Part of a small language model's weights.
Size: 19 layers, 4 heads of 128, 112M parameters.
Architecture: LayerNorm before each block, no biases in attention or MLP.
MLP neurons of a small language model. Each row is named by its layer, matrix (up: input weights) and neuron, and shows model dimensions 373-500. Each number is 200 + 20 x the weight over its row's rms, rounded and kept within 0 to 999.
Before each neuron's rows is what it responds to, as a language model described it from the Wikipedia text at the highest values.

Responds to: Comparison and analogy words. Words completing comparisons or analogies, such as as is the case, than its, compared to his, like, since; also table fragments and score dashes.
L8.up264,228,216,193,183,178,183,180,206,178,211,222,193,185,197,181,213,197,219,189,167,221,212,189,184,216,201,212,175,232,180,184,217,176,225,195,214,225,224,199,183,210,206,209,194,194,251,180,175,184,181,198,222,217,212,227,195,177,201,209,191,180,194,181,217,198,182,199,191,178,200,207,200,191,195,197,204,208,189,213,198,203,212,198,217,179,220,222,190,179,200,199,213,224,183,210,166,185,186,192,195,201,199,194,164,218,207,212,200,202,203,191,201,202,190,229,204,226,186,156,195,232,234,203,210,216,234,208,181

Responds to: Structured-text line starts. Line breaks, spaces and first tokens of a new row or line in tables, lists and match reports, e.g. a line-initial space before a team's scorers, or a new table row.
L3.up1369,188,191,215,174,205,205,189,187,193,187,192,208,217,248,215,226,203,206,160,169,189,188,199,195,216,177,211,214,223,223,195,205,211,177,188,228,210,207,232,228,215,200,160,178,194,186,169,189,182,197,205,209,183,185,180,179,196,222,235,191,195,177,191,223,211,178,211,214,233,166,213,212,203,214,198,151,212,190,181,208,210,190,180,214,172,236,219,198,223,207,199,204,205,215,211,192,177,214,205,196,195,214,215,205,203,219,206,200,201,230,189,190,163,166,186,200,183,181,235,207,203,173,185,209,185,220,167,180

Responds to: Stats table separators. Separators between numbers in sports and election stat tables: cell pipes, score dashes like 25–20, semicolons, and +/− goal-difference signs.
L3.up1995,231,228,197,187,206,199,186,201,192,221,237,206,216,194,203,216,208,173,216,193,192,201,230,206,207,221,200,174,232,217,179,168,186,207,210,257,196,247,142,190,182,230,186,185,168,221,231,192,210,199,207,209,176,212,216,177,207,221,221,218,192,197,199,208,202,199,213,198,206,209,178,184,196,221,199,211,213,192,248,197,218,205,183,222,197,231,199,175,252,206,160,238,206,221,213,206,206,207,181,224,198,163,171,206,157,219,219,235,200,197,202,184,174,178,182,221,203,231,202,191,201,203,217,234,195,209,212,197

Responds to: Football scores and stats. Home-team goal digits in football match result lines (Linfield 2-0, Rochdale 3-0), plus team-name ends, separators and first stat columns in sports tables and infoboxes.
L7.up7,179,218,207,186,206,190,216,249,203,188,242,204,175,186,210,217,209,151,203,189,181,207,201,210,199,207,178,233,215,176,190,214,235,175,187,153,180,204,237,219,196,202,217,219,182,205,180,174,183,207,181,198,188,202,173,196,197,203,198,177,215,207,203,214,228,219,212,197,174,173,192,190,236,201,203,211,189,218,177,175,237,170,195,194,170,198,191,219,214,179,145,209,199,199,221,200,213,188,200,194,181,200,194,220,162,196,195,210,169,208,168,188,227,153,165,193,190,209,227,232,206,185,191,222,196,174,168,167

Responds to: Range and pair connectives. Connective words inside two-part phrases, mostly and/to after between or from (between December 1978 and, From | To), plus scattered prepositions and table separators.
L3.up385,169,178,218,195,174,164,213,203,242,205,214,214,197,192,209,201,223,221,188,193,208,228,242,193,154,200,196,207,190,192,216,202,213,209,206,230,211,181,188,223,224,194,222,213,161,186,160,198,226,205,220,207,205,204,188,208,200,221,175,207,212,196,213,192,192,166,204,180,218,174,196,251,211,193,215,224,209,211,196,179,200,208,180,187,189,199,191,225,208,226,201,209,193,235,180,182,183,196,182,173,227,214,175,211,205,236,182,209,204,192,214,232,222,160,236,195,217,178,203,184,211,210,172,167,204,176,216,207

Responds to: Comparison reference point. Tokens that introduce the second item of a comparison, such as than, to the after compared or superior, and higher than the.
L7.up922,206,196,209,169,215,223,199,181,189,221,238,210,165,222,191,221,228,210,171,206,194,216,217,215,244,230,205,176,250,215,185,206,174,192,208,167,170,192,217,175,207,222,206,199,213,219,204,179,201,199,171,199,235,191,201,213,188,226,178,169,170,197,211,195,158,178,206,202,177,159,186,202,158,216,183,203,194,192,180,194,224,173,201,200,179,203,233,195,214,222,179,211,204,220,205,182,176,176,172,183,204,190,229,175,198,209,196,178,209,211,187,188,184,201,232,199,218,176,188,215,193,212,200,190,191,199,203,183

Responds to: Tabular numeric cells. Tokens inside wiki table rows and data lists: number fragments after decimal points or dashes, cell separators, as in 16–20, 97.60, 20:30.
L8.up1326,196,195,180,217,212,220,221,190,181,209,219,179,173,195,204,209,208,199,191,218,204,213,207,216,159,218,196,219,211,206,202,160,209,216,177,202,210,175,213,200,197,196,205,206,186,192,201,224,230,171,202,204,201,187,223,238,241,221,250,195,179,179,223,238,164,233,179,191,193,178,220,220,182,197,229,215,228,179,204,193,211,225,210,210,198,181,216,209,204,196,207,201,186,190,193,217,178,153,158,188,212,204,232,170,188,179,200,202,209,198,176,196,215,183,195,221,167,187,214,226,228,180,183,206,231,213,240,165

Responds to: Decimals and table cells. Digits right after a decimal point in coordinates, percentages and statistics (e.g. 40.1, 60.89, 12.500), plus cell separators and line breaks in data tables.
L7.up1190,218,193,172,214,219,215,200,176,230,195,179,174,188,205,213,226,199,223,178,222,194,195,190,233,207,186,196,207,213,190,220,225,172,218,187,225,215,185,205,208,212,211,189,193,186,183,183,170,207,181,156,175,157,211,214,199,180,203,178,216,221,196,186,176,217,193,189,179,215,203,190,200,238,182,176,232,206,228,186,191,208,204,173,165,207,195,207,222,214,166,184,186,186,214,177,216,189,193,174,200,232,205,185,187,193,193,204,214,215,197,228,255,201,238,204,165,176,171,237,199,168,170,184,200,173,216,216,187